MLP neurons of a small language model. Each row is named by its layer, matrix (gate and up: input weights; down: output weights) and neuron, and shows model dimensions 64-255. Each number is 128 + 32 x the weight over its row's rms, rounded and kept within 0 to 255. Numbers have three digits each. A neuron's up and down rows have the sign that makes its largest values positive.
After each neuron's rows, "fires in" lists the words (lower case) most often at its 100 highest values on Wikipedia text that the model never trained on; "fires after" lists the tokens most often just before its 100 highest values on Wikipedia text that the model never trained on.

L6.gate49:130131118118156140151139151141145120128126095164170139105128154138147072069087118118198135127115160131059063119162127081099093117159140108076158122092115169143100155152112136166098140151057098175073143109146130132194148142110141151173097128108167136200155093119143132109086143158096179112087139152087143153105139164163176094143113165132119161127145109077088142143101085195115169091099096080153104102132105155152087157124104157131114081133146119068147095183126147070158106161140154095080158110092221086105076125213131146138172083083068094146195104168113140130111093159167072173
L6.up49:142135179134161159078087093137102143135091136126113157101184152110136100116156117197162144133137165155136120089139121112126086125178134064166143178105125150190103110106109053131138112095113159167107157108103139115127161195135136122124120120174168145164104166130087170191123133123169153094101162228143095114111116062088089135135063102139051150132071169179160103063060145158078132026189116152092142096150099067082156131176145111109107102176123135176166129073153165153128125088159130104084192122121153172167133148081131116154105121106154115060122098167086164115178102090128131116
L6.down49:185089169127133166097130130185158103117146121188110155073127096163174119121132182159085104182064119121111138138121158090113113143107139117157150142187164087162106127154151098117130090101161098164147160126074149079113196079141124167164158124151132076175091133158164143157168081183116151106120100150168147120064113124077079194150125145166061117134110138162138136085052121111116121112107174169142088115132097114136108073146097183145113107150115097119190140149194083126080123099135124147115137177149145150170174210106105088154082194137158147154141126145075155123152157098087125108
fires in: "1", "0", "2", "00", "3", "30"
fires after: "."

L4.gate348:161056117131108115115134055122133144070120131134204165159084081114101141143139145154142147155134092130054167131165114126138221093089209137156138139166160136158103158100100154153138161118132157153182122144140115144168073161102091110166163146103089111183132157078165193076087117122168146115147133124112172100083126092154164141119083109128073167059154098075124092124122154107122069143117101174107138142178155158114131146085147146065088144132091127111198116103104112137120124092141113156148114133156080096147130099087104145155141100100107105158110132186106099168067151183117113114
L4.up348:141069126087126125153155107032090170172135102104139131184078106137106093146172094178113096099137138069023142123067140109123092121121115170161138123091100128156102161116135150137188131152125122136140168108107146139136095088168179137153161108183139059136149141100143143051136158078122121115143112159104168123119150099128134132111132058107139149086172141094108088176120092185111120184111109129119134114145167154129140152057096134058126166107055143131098160160174118133124128163141107076086101105098149124176145101125167138077110151131187101145177108143137121153108114173075078127
L4.down348:133153139089111102142151127089109070176104108094105087121137128171157162125179145169110114120132114136095142150051131134123068151141076125125043072065102126119126117147212130154099115143178134102125148082137148162117078082172197158138131088160138098107099136156157124110139125135144140132143078135098152143095157176065157108201143096097158113105143137147119152136091087172094210126149116092139163096127167124106115143145138127142126123183102085139131157152198170161000129165132086107127090114120128103120182091153150132103122116138147104136151133148158136108141106135076134162
fires in: "10", "18", "1", "0", "8", "7"
fires after: " |", " (", " February", " On", "|", " October"

L5.gate593:159110157104154090142186101099120111063156118135081150151108098056151082117064156134169093148142137076159153153187111131147112153153120158150106068104118166126102138157169116122118104106143160159169133093060125176103126157111152148162176108145135176130052127081124137135154171161120071127138169100078202082095119126137149152149143147135135109205113092183162156092138136157127134137111098140103126122064161065129153090175142154090139090122113151145146138140085155127131127123145166057150087138144126092108118150048076165081198126085122104135099080048113117103143159088146102093
L5.up593:116114154116123107097162091087137123157160132130175165099126130147133138159117125086139107125145206082158165185137150145158072148072163114153162106164097176189102092126102117150118117095114168139124084183129134124114131151151159134092104104231085179113137132036128177168201136122139125152091078125174180147168141151095169077140074065181147067152129158105122146121119087140157122150128072179140127104090179181091113115148123129111147084170134094204163138178075152157120146121134133109146118144122142120086158093110045165130174158138111148104118125102113115135137065125109083104
L5.down593:174122185103163097114164123160166126113141118112142176108159089085119112122123177131084169130148123111162121233128116170155147076201107150155149110096086102174127126131164163153132193097113154158178176110102171112102128148152121122108142107144141122153158175145168108126210120173144110149097155104099115095124098083133096129189131144142166112119102076156127126093160151145159076136166088090122152137088109114098145115136088160116190106106118177126121132097119153132187160137164170086069046113144112090148087120076148195109126067123113104173119168130116128132112161147142210140
fires in: "w", "e", "0", "6", "8", "cest"
fires after: ".", "°", "″", " (", " la", "′"

L6.gate381:205168155095118112140065169123087151080107149132117110167161100135128151148155145191079132118097159116130107150119177129115160113124148073127121099150119091109177155151092116123102079096126150085103071157086124123077102142144189088169115136136121145137140105079118114098070143164139100076121065085190151131105191108146207106141145169119182152157119128113104180142138123134096079121114073093108155106144126123202149171115105080103119082132087109110081180122175100090112166115112151148114071185131136069112151142102144140090115132130168151112206157139098099054172174142205184118
L6.up381:152121115142133125139130098153108137149110036182151090113094144125088142099194126127166137124080121108141105112193141125114130200108159141193120149121137087158141163094090172090094150087110169130107087088112130069075125150098106056104172100127101116116072139180105091065154106138145152104079124157120147076063153080092139107129128104099140103159118206132105131136068168146104176068134141098079185122181122143122128193135134161141113136143090106102173133130191098158135173061086158162118102159102146131062185150121142166114100137163121145104174101159127092125100167149105191146
L6.down381:158129124096123128133123104079134155121126194129139130123101124138131146096206127138127103157111144139170125133141176170133159121112143069111145090137097137134102118108154088098138102073133149120111106141115140151105138204181133095142082169122134098100140129110095124127130170156148127087111107130167204106175156111107136097099090157127138185144064159074161128077134109143102064113110095135109104148135171133153120148144163102139119187154104062126161104143198107028019069165115198162091060167153134112151145128155129040096121049067103150105141043120181111142165075078174089152
fires in: "united", "university", "building"
fires after: " the", ",", " |", " The", ":"

L4.gate169:089158134146127128101100166146123134163112099117075105097152107117123175127104181085093116140145092113076058141157098092165191105164099164176149158107173097126146104101137160085078149136190148133126137124041135117105128095139107078131171122056100081107060152140112143127133152077201143147191146112096093082136125135084081122138104146117137176110100155052112133139120126142155145137122095100121106159118091096145181178118129080123037103121124115060102139097141115079107060131095166144110101127165108164122136125112134135111139109060128122134133167212157116128107086126082187085
L4.up169:124083146164125095086189143116203112164114101089135138081111166110153110097104105128177187124118124153141124132123166144155138156063164117140159142123142142110148134130159125138168080121111120090121153181100088125137160073112080185146130160182057141184105130174105109165103128175163116163133167173147103154144101137073132108092125088185114087097128180097145095078101147156153185125111157148165141143083158137146114117127165144128103160062168103088146088131104155154110153113115072160055002126140068163144119110088108139163104141099112095110153135116153146149127135088104187123
L4.down169:087125195098124138106171116070111180092128102109140121089143129116113140147077151128153088098158172106066070161135094115127141113104129075078177114131156110175137128099226180118106098191132134130106127075122133136074107103124102110166168091121121153134157190099062180137182118135195110160139120106103155135115145176122102095096158111122173131163089100097156111120138124105235102130164131156095132091091077133134137125085136121151155103057141132173106160145065128141228188095121091132143057152114144113101137155186142160131170174100129130104147119101174077063138078162114174102
fires in: "a", "s", "my", "the", "or"
fires after: " \"", " (", "\n", "\n\n", "'"

L5.gate203:086120118145119110190089097139153139173068149144173059137079138085090166081137147127107143041158137096087084116095196097126121138130110150139132132208165168168121123191100135102117062078131153106150101119126132125134145168134128160127118134091148060107100186131170101082136229106100152138090126139141140160120157127139160115099112098115125139154080128116060093146096107085118129110157158097078101072168069129134050099177098170146095056137134110145124167108128138145104129199115140176109132112109090112186125080108126134116121158153103089118128115163167116196069196103146127139
L5.up203:116165115081109141122099175149121112139155124159148119148150140100105155110098108116151146069135125095087113200094117127124148130156112119155144103155152161140085151110130159134158106074138153153162066077170151111124141175083166129148184222147156077086097183119135123083146202101095135185120135118099176157144132097135137156160117174079125099110153114204093068131141160081079111070142095127093137101218092182093093129156107128121097097173098129102145184073136136118134153127081148154150151137139130109148144090099045107139124166094093105140139121143144130168118110078111097200
L5.down203:089101141103088085187098150094148109161093136116119096100109127131090128055154107141192108102119151141155136123128110144119087072115105138159105135158092186135141112131132144105112110070148149144096150143159091121111126136127114137195153132137116076128171149094132143089083111080149099154149129191169158171160121160135156171166154147150081065128119144151114104130187110130140094121137161128143189072174133170135155131150130150147100090105152043149123176132138164071000142117080128096100104105138083088129087122148127118118107078078116125100152144106094083144126134111166111129
fires in: "new", "san", "los"
fires after: " in", ",", " the", " |", " of"

L6.gate326:134154104166152096082177164153135133149072152148157127178098158169130087135118164142100131089141178072115076136125074108134196182109179167150161152158142130173113188118122123134133136093095136147177142168167152136158129104128129084086121143112128094145112207141176081135157138154148117100123094159084165099088151176160130126168155192080136075097137097122171126113214139101109172082156039131134100121086145149095089132059083122107147146122109107141077163145129112131128132084122090158085128102088107102095112138100154163144140136152138102134152169124101123153140165132102074064
L6.up326:106107130110082141101147114107141133089164115178127105134090077159098128137160182104108119153100054119089188154096174119126119054158118102106125133177140104167164115134106148121109085141070183071115076096114186101093127179120118173105110143126096117054134102123093121145182101131053158138160065098184166065107144117121186178080097109144091079098116154132116111119113112150083123132135118148126140110152121177105166161120139123095155149065121089105145068111115117131139121130094141081099160175109137101137119120137149088083164131131152123130139186092136027130139112171164143205
L6.down326:128123092135125140155124135116165127125115125108114100162110124107082134127183124075153133078110156111057079189170098152128142094121126152180163199179096081147144191138182137123117153125152180104151127167158142189095096096139162089094057138135139146136072171191135111154169107130093143112170133131113206122141049120179126135140170216148127106166143121038144081104106125142129126101157050145144109114124117140130095129043120124102160141117173161113112115128165148092216125116088110126122155144094112099068124093108095103108177157132130186090106118136128173125145170113128080127
fires in: "united", "american", "since", "farrell"
fires after: " the", ",", " |", ":", " En"

L8.gate296:109112144055105146113099107124172118159142100082169129084173107115113115135102117054094167190095107111157145172169116100166153134135156109086126097158115182201111129158118137148166136116116122104151118124096138088118136124177172175138145087055168191101128141133136126107116098122108163152166172079122162119148175191156133098116061138101120090147148061109045149144095121107088085168146162125134093160107098118140164172059130073087149136097074143105134140118147071178131125133134118180140113078160182124196164178098108106159141127116119057144127136118121166164117142091101067133
L8.up296:065179089122128121151200149115159163098163125209134137198135100132103202133127126168131124110124191071101172175106137144142095078132134148072131130111104123146126045171128146139116090123124180112163137097122095118143101186101085131115051170141096132085069107142139205100140116094142163101124126156111120132136108124112134167163102167108092146159071126113154128159093179107128111102147164127091144171120101140068131183126126099094101102122079090125117157145117126157137122109094158161096099139144164157133141147118155083104098169179177105137169088084132095051126096167157139051
L8.down296:153157149081134142103124130126149111183148128044086137120152122166057182104116136170137134163162070134132082101110110145131130140172098132125134130155081111125139156117120150134147146079174142154104097134130193179103042076093175155113083133094103102147136044162148130093123069169134054096119136118115086068139127096106148112176104162146148127089099113113104131082046133143141077163152134141197149136142164157166112116189118087186156116163160080125188144095110105142158110104134146191092053168112114151146101151140092091133114140095085104141094129093182140100080144180143148128
fires in: "0"
fires after: " |", ";"

L5.gate561:127140180169090148137124125074157181054078113173130102102128112110112101155127113181145150121123106136146067160097113093170169129070211143114166106155078119152157082086071147146126175128110122097135150115171105065152172159120172149156170108153132121051139139125112123173143114134122144106195147098163124102144143180128150108113085083132078178132142129086087127158105148093108189130081162142138122214115104125099123110151127132077128069164159134119096090095152143088132097114114147102107120161116132150109136127097078135122114078085175054100151161078130155148139139123159201118
L5.up561:088138146130153150105114117127117128163122175111095147137077121137147110120118126169117154164189148070136136198142118147096092101162102169087108120155132092101112105141151115156124096074167127171098169126134123107153115096144118088183129111076105144136160108111115087120160120038098160133181104130109145133110117103161112140110139133124187105116110126132126152104172113179135133174132195117130149174155073133086106139091125151175081131146148100158143103086103192155117155120141181165115032091119041143157058106120134133083066083148151134133197168046099063122133174161140094113
L5.down561:105113116145126108143098138128156123198133183083143136183096120169175079102103184125122159166115103143126139118163118131119103138156127156148101158107176082131126136140170128109099081076179111116120171097080156175148124098144133117175072159091101134170179100119141076086149144108134169136107103125086122131116149101122080126140141191144164094086125121162161115085130172149174111178152164140015141097177088149100074111100174098144138159115130143127131127126118154156101132190086155173108145107142105153140111082163120103158069130163082170128112111125058126134129151146139096120
fires in: "who", "there", "location"
fires after: ",", ".", " ("

L4.gate463:167186148186101130135154168053186126167152086133151136118148128093142195125080120131120111158080132105091126107174122146114141170183168091149113190130132123105136144128097107063106160121119152085160117137147171107113133150153129136126164128099076095111106092145187105132099152104140121076155088140167147145124165115118124123111105125160119158091057165055104112087100125150103170164151122085112106181123144108133100144105173138106035148116099181138134149060137119086117119171141132096046120157155072163058112088112140106105138063104096097174150122165112110177103148126133217125
L4.up463:123194146204113130150141170084171142135131075151149120070137152087141145088098136130134127118128113150153120135161139104142145103121165104113121155155103155108116191157095107118088140129092136134146141133194133127113178159161132142139130102092072134140117104171160153173118158120150132107177145185179167085138184163097183112140086148145130158105087174056162120103107078139126156160122139110129154164105140106110083125085160104155049132067122134153137115150116085097131092142138071133058089168142076156067103094085100126095108065121144112130142134127146107188135204173116207107
L4.down463:146150146197107122160104153087160078109131096156150140094180107122122182116098142145117134110102203065125107130110154192132151147119122102100094092155112158131125086166201143091172125154102148111101091129160158146115079196141109174171167135117098153081189083111168172159102146193172135096169120122145112128164165107097127166097136134067132104111117070101114126133100123133130090170178154160152166132116165107111093147035135111113147171094163125115127180158109159174108177134132093124110177157109119132082137130135127122140104170121148153144107113211189146144106144150169171136
fires in: "a", "an", "one", "or"
fires after: " \"", "\n\n", " (", "\n", "/"